{
  "head_dim": 64,
  "d_mlp": 2048,
  "vocab_size": 16384,
  "norm_place": "pre",
  "qk_norm": false,
  "init": "normal",
  "init_std_qkv": 0.0206,
  "init_std_o": 0.00354,
  "init_std_up": 0.0206,
  "init_std_down": 0.00354,
  "lr": 0.000912,
  "warmup_steps": 224,
  "schedule": "wsd",
  "final_lr_fraction": 0.05,
  "seq_len": 1024
}
MLP neurons of a small language model. Each row is named by its layer, matrix (up: input weights) and neuron, and shows model dimensions 368-431. Each number is 128 + 24 x the weight over its row's rms, rounded and kept within 0 to 255.
After each neuron's rows, "fires after" lists the tokens most often just before its 100 highest values on Wikipedia text that the model never trained on.

L7.up1016 [150 132 102  96 150 150 128 125 120 134 122 121  92 100 128 101 128 104 137 135  95 122 143 130 118 148 115 137 109 123 112 160 121 203 138 162  79 136 112 121 125 160 121 145 145 122  75 123 170 139 136 163  83 135  97  81 140 147 132 184 112 118 166 128]
fires after: "| ", "= "

L7.up622 [111 129 108 133 174 162 149 102 174 130 105 147 144 122 150 120 141 167  99 167 153 127 152 139 186 125 133 112 109 134 171 131 134 148 157 143 114 117  86 105 140 149 156  95  65 113 128 142 126 117 102 137 101 120 130 118 124  89 108 104 117 114 118 130]
fires after: "\"", "'", "N"

L7.up373 [145 127  94 103 163  89 163 116 122 135 176  81  95 163 159  99  97 113 120 141 116 129 133 126 133  95 110 151 137 153 119 150 135 162 169 145 158 126 120 195 160 156 152 121 142 102 106 140 130  68 125 155 110 138 101  71 155 155 134 151 134 128 103  95]
fires after: "the ", "a ", "T", "-", "an "

L7.up389 [157 109 145 150 193 137 151 114  95 121  78 116  81 139 147 136 122 146 146 130 100 137 107 147 133 133 169 142 109 175 117 113  98 163 139 179 143  76 105 158 163 144 115 106  93 136  61 178 156 138 109 128 114 163 127 101 141 102 125 151 127 108 159 122]
fires after: "| ", "- "

L7.up1894 [160 153 168 128 125 132 160 118 131 153  94  64 128 140 138 134 158  96 131 150 146 151 148 121 163 137 153 154 135 166 161 109  84  73 119 131 109 111 153 156 116 118 142 126 148 138 122  98 159 121 144 155 162 175 106  76 123 138 138 175 103 151 116 143]
fires after: "the ", "a ", "-"

L7.up813 [168 134 133 116 126 130 179  84 130 135  69 139 131 144 134 106 130 130  91 107  87 133 141  99 116 162  94 122 113 150 129  68  81 145 145 116 181  85  88 108 171 122 140 129 126 142 140 135 115 119 136 113 135 106 122  99 143 103 148  96 125 127 131 145]
fires after: "in ", "during ", "of "

L7.up685 [131 143 169 113 153 114 142 149 122 129  92 151 109 131 174 123 102  80 140 133  77 108  97 147 139  78 126 111  85 139 116 158 157 115 148 135 138 125 149 124 113 137 110 164 148 139  63 156 132 132 102 128  86 106 156 141 125  87 143  85 130 132 120 133]
fires after: "and ", "."

L7.up72 [ 85 163 132 109 121 161 113 108 141 124 115 168 143 118 123 143 143 154  85 124 132 108 134 140 133  81 135 145 131 103 133 125  72 173 152 110 141 130  92  99 163 110 158 102  81 119 115 140 113 119  91 137  93 150 151 171 151  93 132 118 122 122 146 124]
fires after: ", ", "was ", "(", "to ", "| "

L7.up448 [177 141 109 135 164 124 153 117 168 144 120 121 130 109 164 126 109 102 137 117 144 123 136 138 147 151 159 143  99 157 161 147 135 112 131 160 114 147  93 119 142 121 150 171 116 112 167 166 132  99  99 138 100 109  78 113  80 102 128 103 127 108 125 121]
fires after: "and ", "the ", "\""

L7.up637 [153 132 119  90 160 111 152  99  97 129 138 111 130 140 155 117 132 135 156 128 110 150 125 128 162  88 141 131 125 172 165 127 118 106 148 135 120 104 137 122 154 152 135 182 152 104 103 144 147 177 132  99 125 172  81 120 145 113 130 135  96 130 131 122]
fires after: "the ", "No"

L7.up1025 [161 121 129 109 120 163 165  71 101 144 113 129  80 104 147 114 150 133 118 116 103 124 164 156  85 117 144 144 111 123  90 109 108 125 129 148 152 140 139 125 116 136 108 181 160 190  87 154 105 114  64 166 116 139 115 139 106 117 122 150 134 143 125 125]
fires after: "\n\n", ". ", "- ", "\n"

L7.up21 [160 123 125 115 141 137 130 105 104 149 143 135 100 147 126 120  85 118 133 124 127 140 113 117 136  97  99 134 127 163 154 169 129 155 119 154  91 104 101 133 106 120 162  96 148 117 120 134 139 116  82 178 145 146  97  78 152 121 125 105 113 130  99 130]
fires after: "- ", ": ", "| ", "\n\n", ", ", "and "

L7.up1963 [130 136 156 119 109 160 132  94 129 132 163 146 131 167 182 118  99 112 152 106 117  79 102 116 132 105 117 115 115 145 130 153 121 157 122 152 109 151 136 112 156 158 130 142 150 153 106 124 130 116  71  85 125 137 132 152 128  92 139 137 179 165 131 120]
fires after: ".", "|"

L7.up755 [ 67 123  98 113 164 106 150 131 114 140 119 106 151 129 115  69 121 138 151 149  59 163 115 124 131 108 141 117 123  97 159 124  95 133 159 147 165 104  95 104 153 136 151 107 115 120  75 160 138  93 122 184 130 140 155 110 148  69  96 120  97 166  96 137]
fires after: "| ", ".", "0"

L7.up1665 [132 154  87 115 120 107 130 123 149 128 123 130 148 142 151 100 150 132 138 127 114 161 107 129 173 114 152 147 122 116 125  79 111 193 162 107  82 132 127 136 135 125 140 126 131  79 122 122 124 107 127 172 117 152 121 125 129 127 129 129 111 129 135 199]
fires after: "United ", ", ", "in ", "'", "New "

L7.up732 [134 120 139 154 167 158 166  98 130 118 148  89  97 109 116 124 132 103 123 155 105 137 125  78 125 126 162 133 108 113 101 127 109 131 101 150 107 132 126 155 106 160 165 155 124 158  96 127 169 123 108 163 112 118  75 142 127 167 138 153 105 177 156 124]
fires after: "| ", "201", "202", "199"

L7.up1338 [189 103 113 112 150 150 127  93 113 119 115 123  50  94 107 133 139 146 103 151 121 176 148  94 128 107 126 112  98 143 118 129  70 127 136 188 160  84 144 132 139 122 135 165 128 145 103 144 125 119 105 142 102 137 144 121  89 129 161 130  80 179 151 133]
fires after: "| ", "\n", "."

L7.up1173 [125 123 129 107 136  97 135  86 108 120 160  87 148 150 137 116 151 124 101 135 119 152 115 151 116 128 120 122 104  71 120 120 103 114 125 139 165 113 139 129 118 148 144 125 197 116  89 133 120 119  72 151  99 108  61  77 124 126 140 107 131 104  90 147]
fires after: "became ", "as ", "was ", "a ", "an "

L7.up1465 [181 118 137 143 108 156 131 145 150 127 130 119 129 129 131 120  85 122 156 151 150 134 146 145 125 155 143 142 125 136 139 136 130  98 167 139 131  79 124 169  99 149  96 158 172  90 129 153 115 139 146 143 148 164 131  68 149 128 135 127 140 184 111 132]
fires after: "the ", "The ", "202", "| ", "200"

L7.up1541 [136 109 151  69 152 135 115 153  86 127 179  85 123 130 141 135 110 150 130 113 114 120 127 122 110 108 129 134 120 126 113 111 115  94 161 178 150 125 104 125 160 150 191 129 157 123 107 142 128 111 140 149 141 141 109  84 114 126 133 125 108 110 117 163]
fires after: "was ", "is ", "were ", "are ", "been ", "be "

L7.up1181 [160 151 120 110 139 113 149 132 132 145 169  50 142 114 103 146 148 102 124 122 122 169  97 116 103 130 126 115 155 160 136 127  94 106 149 148 134 148 112 111 111 160 150 114 141 167 116 108 118  79  89 154 140 117 114  79 124 146 106 137 119 152 104 128]
fires after: "was ", "is ", "a ", "the ", "-", "became "

L14.up265 [125 189 150 133 112 119 176 149 112 129 138 116 120 139 129 109 118 160 148 125  92  79 161 117 107  97 166 152 116 174 159 136 119 142 167 140 127 120 110 105 140 166  99 164 130 157 117  91 159 123 139 140 109 153 171 143 158 133 179 100 128 135 126 123]
fires after: "\n", "\n\n", "| "

L7.up1658 [133  95 132  99 142 110 138 100  92 124 121 160 105 122 133 142 161 162 145 118 133 138 111 135 150 127 163  72 108 140 127 108 122 132 145 112 125  92  98  96 150 199 131 119 120 117 109 184 157 120 136 121 119 142 151 115 127 113 131 151  96 139 116 131]
fires after: "| ", "; ", "- "

L7.up6 [159 119 170 101  92 106 163 116  88 137 137 115 100 155 136 133  98  97 186 135 145 115 132 119 159 164 137 154 135 183 139 162 102 136 166 130 106 104  94 164 119 128 128 148 158 101 106 134 150 173 170 129 111 123  93  89 142 127 142 146 173 150 144 115]
fires after: "the ", "The ", "1", "Ch", "| ", "S"

L7.up1960 [113 120 145 116 164 125 130  85 117 139 166 113 116 122 128 134 103 166 133 142  89 132 144 131  87  94 109 124 122 118 112 121 101 130 159 145 114 136  87 130 152 127 135 127 145 149  99 144 122 167 147 137 127 148 132 135  94  91 106 131 115 127 110 111]
fires after: "| ", "(", "; ", " ", "was ", "978"

L7.up524 [155 144 145 124 142 159 140  72 129 142 118 107  76 114 127 158 156 113 137 185 143 131 150 125  89 118 132 138 125 130 113 126  82 147 114 130 113 146 115 144 133 156 153 131 123 178 129 161 125 149 144 113 116 151 104 126 126 147 133 154  92 128 143 152]
fires after: "| ", "(", ",", "; ", "road "

L7.up1237 [163 158 118 110 101 135 158  68 116 119 131 127  91 115 119 120 124 139 129 130 119 158 122 130 115 107 145 123 104 123 114 140 129 129 103 151 192 120 120 148  97 166 121 128 163 145 103 158 128 124 115 145 117 140  78 111 110 143 144 152  88 147 126 109]
fires after: "| ", "===", "- ", "MLB ", "Best "

L7.up879 [132 149 126 122 140 111 145  98 114 163 153 106 141 132 143 131 144  87 133 133 114 112 108 116 121 103 151 104 119 152 135 140 129 108 162 130  47 124 113 109  68 101 150 110 162 117 132 130 127  96 123 160 115 157 123  55 125 125 122 126 128 150 145 168]
fires after: "a ", "an ", "\n\n", "the ", "The ", ", "

L7.up1481 [149 151 130 134 147 102 169 117  98 140 116 143 118 143 173 125 135 152 149 136 133 105 175 119 154 114 157 139 122 173 145  95  82  88 158 121 124 113  84 147 179 134  90 134 138 110 142 129 134 152 128 116 163 156  71 115 112 118 157 131  72 148 155 191]
fires after: "the ", "The "

L14.up455 [131 173 168  80 111  89 125 170  90  97  96 107 138 142 150 120 136  96 117 140 147 126 128 124  99 142 141 142 151 132 128 140  87 134  98 135 159 115  72 133 134 144 151 130 137 143 123 113 104 158 129 157 123 172 165 131 128 151 122 152 146 144 132 145]
fires after: "| ", ",", ": ", "9"

L7.up191 [160 138 113 135  83 106 151 108 132 141 154 160 126 102 162  97  96 113 174  95 118  86 152 103 130 111 120 134 106 148 103 106 106 139  89 122 161 110 118 140 105 142 101  90 143 107 119 175 117 153 141 172  99 108 132 107 100 136 141 140 111 129 152 131]
fires after: "|", "\n", "| ", "\n\n", ")"

L7.up434 [140 133 157  94  94 166 148  75 166 121 159 155 118 138 148  80 120 112 132 138 158 103 116 138 153 137 134 123 122 123 114 119 131 124 137 116  91 100 138 115 142  98 135 149 119  94 116 184 113 147 131 129 125 160 115 146 156 137 120 155 121 149 138 119]
fires after: ", ", ". ", "\", "

L7.up293 [105 158 132 114 153 124 138 143 126 125 140 144 113  98 191 111  95  74  98 190 134 106 142 122 152  90 126 133 106 126 136 138 151 146 130 125 132 129 116  95 121 127 134 147 149 113 130 151 149  93 106 127 137 129 108 119 139 122 138  94 126 112 136 157]
fires after: ", "

L7.up1178 [122 128 166 126 142 117 122 108 159 131 115 169 117 127 161 110 105 108 141 146 138 118 144 116 135 113 135 141 104 178 132 146 112 136 184 147  94 132  65 127 105 158 154 147 154 110 115 143 115 159 101 175 109 122 153 140  82  99 141 144 114 115 166 183]
fires after: ", ", "and ", "\n      ", "0 "

L7.up1140 [102 180 167  68 137 127 135  99 118 154 140 138 122 146 147 109 107  95  97 156 154 116 151 137 108 134 114 128 122 126 127 149 126 103 150 123  79  98 104  74 111 121 159 147 120  78 131 181 130 137 129 155 127 124 133 135 158  83 144 167 110 176 185 172]
fires after: ", ", "(", "; "

L7.up825 [119 147  98  83 142 109 150  91 147 146 136 127 135 146 170 135 106 125 103 146  72 135 145 120 127 139 166 112 148 135 112 106 139 109  93 149 146 114  99 147  81 122 184 113 155 112  80 120 132 138 113 136 151 116 123  89 125 137 159 131 121 126 138 180]
fires after: "the ", "of ", "'"

L7.up402 [159 134 117 119 168 133 170 126 124 152 119 126  99 152 147 115 110 121 133 129 102  98 146 138 141  95 139 113 123 149 162  94 142  77 130 126 100 115 143 144 145 149 128 154 128  90 145 117 149 128 125 131 134 100  92  59 157 126 143 129  83 126 129 122]
fires after: "the ", "The "

L7.up595 [110 150 115 108 162 177 118 143 141 135 135  99 163 123 146 119 107 107 135 119 130 174 163 178 131 154 125 140  94 134 134 107 106  90 136 153 138 137 111 124 106 116  80 127 123 111  93 113 165 147 118 151 130 114 120 143 136  84 119 113 126 147 114 151]
fires after: "| ", "a ", "the "

L7.up1129 [141 161 146 110 125 105 137 148 108 132  90 144 109  81 180 131 134  91 169 139  69 106 156 118 166 107 116 119 125 146 135  94 134 147 106 113 122 120 115 179  95 117 170 175 147 136 140 111 148  89 163 123 146 145 105  65 128 148 147  75 131 151 164 145]
fires after: "the ", "The "

L7.up1560 [154  87 121 109 114  85 113 126 119 148 159 127 121 151 120 134 138 137 166 153 162 138 125 115 117 141 116 108 119 178 140 160 141 118 140 152 141  98 106 133  67 164 151 156  85 123 131 140 121 150 141 125 111 139 128 129 154 132 143 139 111 122 136 105]
fires after: "- ", "\n", ": ", "201", "Nar", "200"

L7.up377 [133 134 131 121 114 136 169  89 111 117 111 161 115 113 184  62 114 100 150 131  99  76 128  98 124  93 135 125  94 136 118  94 121 102 142 110  98 121 139 130  95 124 100 173 141  78 133 167 146 139 106 153 128 122 148 119 145 119 129  93  98 102 121 124]
fires after: ", ", "; ", "while ", "but "

L7.up1320 [ 86 144  95 170 140 112 111 125 120 107 112  74 161 120  99 101 157 139 115 143 120 144 133 119 179 114 104 126 103 112 127 148 100 117  88 118 128  95 105 178 141 135 103 154 134 110  90 102 160  86 120 135 112 147 151 142 173  76 153 127 118 110 104  82]
fires after: "| ", "0 ", "1 "

L7.up892 [146 128 151 127 159 147 183 100 157 137 127 155 113 145 122  98 124 145  77 123 112 127 129  96 115  68 168 135 113 128 132 141 116 144 141 108 146 120 149 105 108 130 128 125 135 165  88 150 109 106  72 125  94 137 133 104 142 109 114 116 106 142 144 120]
fires after: ". ", "\n", "\n\n"

L7.up135 [151 136 167 103 153 149 167 165 143 153 117 133 124 133 176 125  89 111 134 131  79 143 128 110 151  86 135 129 120 143 134 129 116 111 150 112 102 130 121 138 109 153 121 135 167 111  91 142 151 122 136 153 137 122  93 121 127 133 152 117 102 114 109 158]
fires after: "the ", "The ", "a "

L7.up649 [166 116 146 133 154 153 156  70 152 118 140 122  84 116 151 133 173 184 131 119  94 144 131 145 101 129 158  96 123 164 129 154 117 135 102 113 136 120 115 144 112 149 160 112 145 159 116 109 147 133 129 143 139 174  90 122  87 120 109 107  75 125 108 161]
fires after: "- ", "| ", ". ", "\n\n"

L7.up221 [ 77 154 121 142 132 116 135 150 114 134 132 133 168 139 110 138 159 226  94 107  99 152 154 101 147 110 126  86 111 107 139 104 128 171 117 156 131 127 128 108 161 132 156 106 140 150 108  73 137  57 119 178 143 164 107 110 124 117  88 120 131  97 120 133]
fires after: "was ", "be ", "is ", "been ", "were ", "are "

L7.up1966 [115 159 121  87 127 127 140 131 114 124 134 176 143 152 130  89  96  93 113 134 130 115 130 114 161  69 130 142 111 147 114 136 142 109 101 129 109  92 132  80 117 112 133 162 161  72 155 159 121 109  84 132 126 112 167 147 135  89 156  90 112 136 142 172]
fires after: ", "

L7.up1575 [141 169 112 139 140 177 122 108 109 116 133 135  93 117 144 112 143 121 129 155 127 159 109 145 101 131 146 119  89 112  94 168 115  96 176 159  97 162 118 158 136 174 151 143 169 131  95 132 184 151 121 139 100 106 102 121  81 114 151 148  84 175 118 101]
fires after: "| ", ".", "5"

L7.up691 [140 169 114 139 175 119 132  85 186 127 143 142 128 125 173 114 140 132 130 180 100 102 122 160 125  96 132 133 131 134 118 147 106 147 107 161 111 114  96 135 153 144 154 145 126 117 123 137 119 118 120 139 144 110 117  90 167 104 136 148 126 115  66 151]
fires after: "the ", "at ", "National ", "of ", "United ", "University "

L7.up1901 [146 182 131 127 132 111 153  94 135 141 149 119 113  95 136 127 120 118 139 124  91 129 150 119 110 123  93 140 119 150 149 104  81 121 135 126  97  89 122 146 124 112 117 163 181 117 113 147 143 172 126 115 137 138 136 121 158  97 139 111 125 126 130 179]
fires after: "the ", "in ", "from ", "on ", "between ", "during "

L14.up1354 [119  96 122 128 121 138 153 112 112  92 129 153  94 120 109  81 105 156  86  91 159  90 145 113 125 113 190 138 140 152 125 118 128 145 131 176 153 129 148 148 133 147 141  88  89 130 119 138 119 120  90 143 141 141 188 121 100 125 116 150 106 157 133 124]
fires after: "| ", "2", "- ", "2 "

L7.up809 [156 119 139 107 172 103 161 138 152 140 130  89 132 163 146 107 130 138 113 113 137 120 144 134 156 170 141 101 124 170 139 126 132 111 111 170 156  45  88 160 170 132  86 116 135 105  68  97 145  98 147 168 130 118 117  79 168  94 147 134 121 149 127 121]
fires after: "the ", "'", "-", "of ", "–"

L7.up195 [111 176 145 146 176 122 124 104 162 157 168 159 145 138 202 130 119  80 107 183 117  99 132 156 139 117 155 138 119 144 128 147 141 106 113 161 145 106 110  98 126 149 150 118 106  94 145 201 130 113 100 160 121 134 135 150  99  77 131 104 110 116 117 149]
fires after: ", ", "and "

L7.up663 [125 121 178 124 188 125 164 128  91 123 105 122 137 150 124  96 152 129 122 104 117 129  84 119 133  90 133 122 116 166 140 136 137 123 104 127 149 114 125 146 103 146 124 115 131 117  71 137 193  95  97 130 132 121 130 134  89 112 131 117 136 146 111 116]
fires after: "and ", "int"

L7.up1208 [107 147 112 149 185 112 116  97 135 117 154  95 139 109 147 101 136  99 150 126  68  97 126 178 143 112 106  97  81 106  96 152 144 153 153 131 126  91  97 122 154 141 136 114 125 139  97 140 153 130 125 102 117 163  91 131 123  60 157 124 126 167 156 135]
fires after: "| ", "the ", "in ", "by "

L7.up244 [123 150 142 143 122 161 134  86 130 140 127 131 121 158 126 118 118 127 129 143 138 107 170 111 132 143 124 120 125 134 141 166 121 133 147 130 119  95  98 109 145 119 160 136 121  98 139 180 134 143 160 144 141 179 133 154 138 105 131 135  99 145 111 114]
fires after: ", ", "("

L7.up1100 [148 120 122 135 125 133 134 126 121 133 101 121 136 123 156 112 105 115 172 157 106 104  95 135 171 100 134 129 142 140 144 116 102 127 135 130 119 144 155 115 163 131 129 160 105  60 145 144 107  81 108 132 118 179 135 136 148 114 139 121  87 138 103 141]
fires after: ", "

L7.up116 [152 136 107 141 144 144 165 114 163 120 103 140 112 125 146 118 109 115 153 176  72 153 144 141 140 112 125 117 115 104 125 126  85 136 118 131 132 117 123 120 127 157 175 116 145  99 107 148 152 130 130 133 129 136 106 130 118 122 121  89  79 141 115 137]
fires after: "H", "C", ". ", "| ", "\"", "*"

L7.up1909 [130 132 105 111 120 173 140  97 152 140 161 143  74 143 150 114 113 155 131 161 114 136 184 138 121 120 151 139 136 171 111 136 122 146 147 115 161 130  95 151 130 162 139 144 120 149 110 167 115 153  94 131 124 145  97 137 137 114 141 136 111 166  83 153]
fires after: "| ", ". ", "Title "

L7.up1820 [119 137 138 108 131 151 171 123 132 142 149 132 135 107 161 107 123 126 138 163 147 107 152 136 149 159 131 145 126 161 165 131 115 103 165 158 118 114  99 111 129 130 143 129 148  93 129 128 136 139 119 193 133 109 125 115 139 114 127 119  93 133 101 145]
fires after: "the ", "-", "a ", "s "

L14.up1635 [157 161 113 119 142 132 126 101 139 155 122 124 146 115 149 142 136 161 124 126 142 123 127 110 147 125 203 141 133 130 123 153 156 105  99 126 109 120  81  92 128 100 128  94 155 174 134 114 145 178 144 179 122 127 100  83 134  87 106 121 141 156 159 127]
fires after: "\n\n", "=", "/ ", "."

L7.up1379 [182 144 100 133 116  98 180 102 138 123 133 161  98 127 151 127 158 128 145 115 102 126 149 123 102  99 121 123 128 153 113 120 107 108 111 118 119 115 136 130  84 149 108 187 135 124 138 152 107 123 164 141 123 157 138 128 112 110 145 106 129 103 133 142]
fires after: "\n", ")", "; "

L7.up1942 [155 149 102 160 109 133 137 115 110 132 157 134 112  97 138 126 117 155  78 103 117 148 156 124 144  84 107 106 147 172 120  51 148 164  87 159 118 151 124  89 149 127 193 130 117 158 113 124 125  71  64 150 116 145  92 143  84 128 127 140 132 148  98 159]
fires after: "was ", "is ", "were ", "became ", "also "

L7.up1757 [185 149 128 137 130 133 149 101 110 124  73  87 143  90 162 154 105 135 168  83 134 114 130 149 141 123 128 149 117 188 130 131 109 131 150 145  95 103 126 129  96 137 143 160 141 118 126 135 161 156 132 127 107 147 159 114 145 106 151  76 155 134 133 154]
fires after: "and ", "201", "the ", "well "

L7.up39 [139 118 129 132 127 121 127 145 133 105 109 176 110 138 130  85 108 102 141 105  66 115 146 171 128 103 126 126  85 123 141 110 131 145 164 153 148 100 132  70 116 130 104 157  99  79 116 146 116 164 157  70 101 141 121 146 160 101 132 102 154 146 140 129]
fires after: "| ", "0 ", "1 ", "9 ", "8 "

L7.up1267 [144 173 144 111 124  99 190 105 116 131 144 101 122 115 177 153 166 116 142 116 114 137 113 102 115 131 106 103 107 195 116 136  94 139 179 137  86 137 113 141  83 114 147 116 177 120 145 125 124 124  87 179 128  98 117 116 130 140 132 132 134 155 141 142]
fires after: ", ", "is ", "a ", "an ", "was "

L7.up1762 [154 181 128 102 123 111 125 107 106 170 121 126 135 150 158  86  98  84 136 140 137 137 133 112 138 125 130 137 111 103 141 147 121  97 141 161 122 123  87 129 109 152  99 202 177 132 127 128 131 156 152 170 124 148 142 106 153 108 122 156 124 140  95 137]
fires after: "the ", "S", "(", "| ", "The ", "a "

L7.up392 [192 145 150 145 157 106 147 115 128 120  77 112 125 139 177 160 135  98 127 120 150 156 126 110 163  71 127 131 124 162 121  80 146 119 150 110  68 119 140 125 119 122 175 148 148 113 112 103 133 121 148 148 131 161 108 155 108 115 137 129 140 127 169 160]
fires after: "to ", "and ", "after "

L7.up2016 [115 136 110 163 138 124 135 140 141 121 111 143 112 100 152  91 121 143  89 132 143 148  95 137 120  83  70 102 126 121 155 131 106 124 171 147  95  84 140 103 141 159 151 126 172  98 128 172 146 110 110 129 138 167 159 115 149 130 146 112  64 112 147 105]
fires after: ", ", "200", "), ", "202", "196", "7"

L7.up1284 [122 145 145 166 114 131 149  95 128 136 176  90 109 115 141 116 143 159 120 114 127 116 202 123 137 123 107 125 128  98 139 176 151 131 108 185 105 156  94 129 162 131 138 122 122 159 117 128 124 134  93 135  84 166  96 141 134 121 129 143 105 111 109 113]
fires after: "0 ", " ", "'"

L14.up1374 [135 133 107 153 113 113 141 103  96  74 147  72 117 106 121 129 138 137 123  92 104 114 114  88 140  90 100  92 117 111 116 162  75 134 127 146 125  86 153 170 140 164 174 148 156 123 137 131 142 122  89 116 109 159  79 131 153 142 137 153 103 132 132 113]
fires after: "| ", "|", "–"

L7.up1616 [207 152 114 131 115 179 217  92 122 119 116 130  76 148 161 101 103 125 135 119 125 126 150 118  99 142 138 145 105 144 102 114 108 137 109 130 171 114 150 149  94 134 101 172 112 166 124 165 132 138 120 124  94 127 121 148 133 121 145 151 124 166 133 115]
fires after: "\n", "| ", "\n\n", "In "

L14.up699 [143 150 132 121 143 104 173 141 165 111  92 115 101 122 175 108  75 124 161  97 129  94 139 139 111 118 130 108 127 184 145  95 118 131 124 162 149 107 124 115 124 182 112  96 124 126 105 118 156  99 137 148 117 104 144 129 140 133 150 100 132 119 112 127]
fires after: "\n", "| ", "1", "1 ", "2", "- "

L7.up1191 [ 94 105 126 148 149 131 140  82  92 125 112 112 138 125 129 120 162 130 124 100  91 119  65 102 147 108 112 103 131  94 133  71 111 107 162 141 118 130  87 102 135 143 209 118 170 118 101 153 121  75 100 145 109 136  92  76 118 121 135 158 110 118 146 172]
fires after: "was ", "the ", "a ", "became ", ", "

L14.up1554 [144 141 121 135 154 140 120 110 124  63 143 128 154 137 149 145 197 146 131 186 119 113 146 123 120 104 148 140 136 124 153 124 130 149 157 142 172 136 129 131 121 100 180 106 121 126 151 160 181 119  89 120  78  75 134 109 182 156 157  99 128 139 121 128]
fires after: "\n", "20 "

L7.up1578 [121 164 133 126 109 133  95  89 142 149 125 146 102 161 135  97 142 129  77 130 123 148 103  95 106  86 126 107 129 101 132 159 111 134 148 171 100 105  93  98 145 140 157 115 121 100 121 143 130  91 131 158 108 137 134 109 127 135 144 140 109 132 130 161]
fires after: ", ", "(", "), ", "a "

L7.up927 [125 154 127 127 125 140 172  67 132 113 204 161 137 156 140 119 115 111 173 107 155 116 136 143 197 105 163 162 145 100 122 142 114 122 134 127 104  76  88 117 125 103 105 158 126  77 148 146 110 143 122 163 136 158 138 163 147 111 121 136 142  66 114 128]
fires after: ", ", "at ", "in ", "– ", "to ", "before "

L7.up1045 [109 156 122  87 100 151 139  80 145 161 149 107 132  97 156 118 142 129 149 178 102 142 159  74  90 142 105 120 141  92 132 151 143 124 141 151 108 122 109 135 152 131 163 127 198 157 145 113 146 138 142 159 123 127  90  73  73 153 107  92 105 118 116 160]
fires after: "(", "was ", "season "

L7.up894 [165 167 151 135 114 141 140  55 104 120 100 118  96 121 125  90 155 102 109 103 116 135 137 124 164 134 188 119 121 157 135 123  81 130 129 139 138 141 146 170  97 179 131 148  91 130 125 164 169 102 120 111 132 149 107 143 113 136 174 144 106 149 150 152]
fires after: "|", "| ", "4", "2", "-", "3"

L7.up122 [156 187 127  94 121 169 144 124 120 142 132 135 147 114 215 128  76  96 130 138 119 122 133  99 130 136  96 155 123 165 124 145 139 172 146 141 128 119  90 109  96 126 127 173 122 137 138 172 133 102 130 119 113 115 148 148 150  84 145  96 117 104 131 154]
fires after: ", ", "and ", "April ", "February ", "("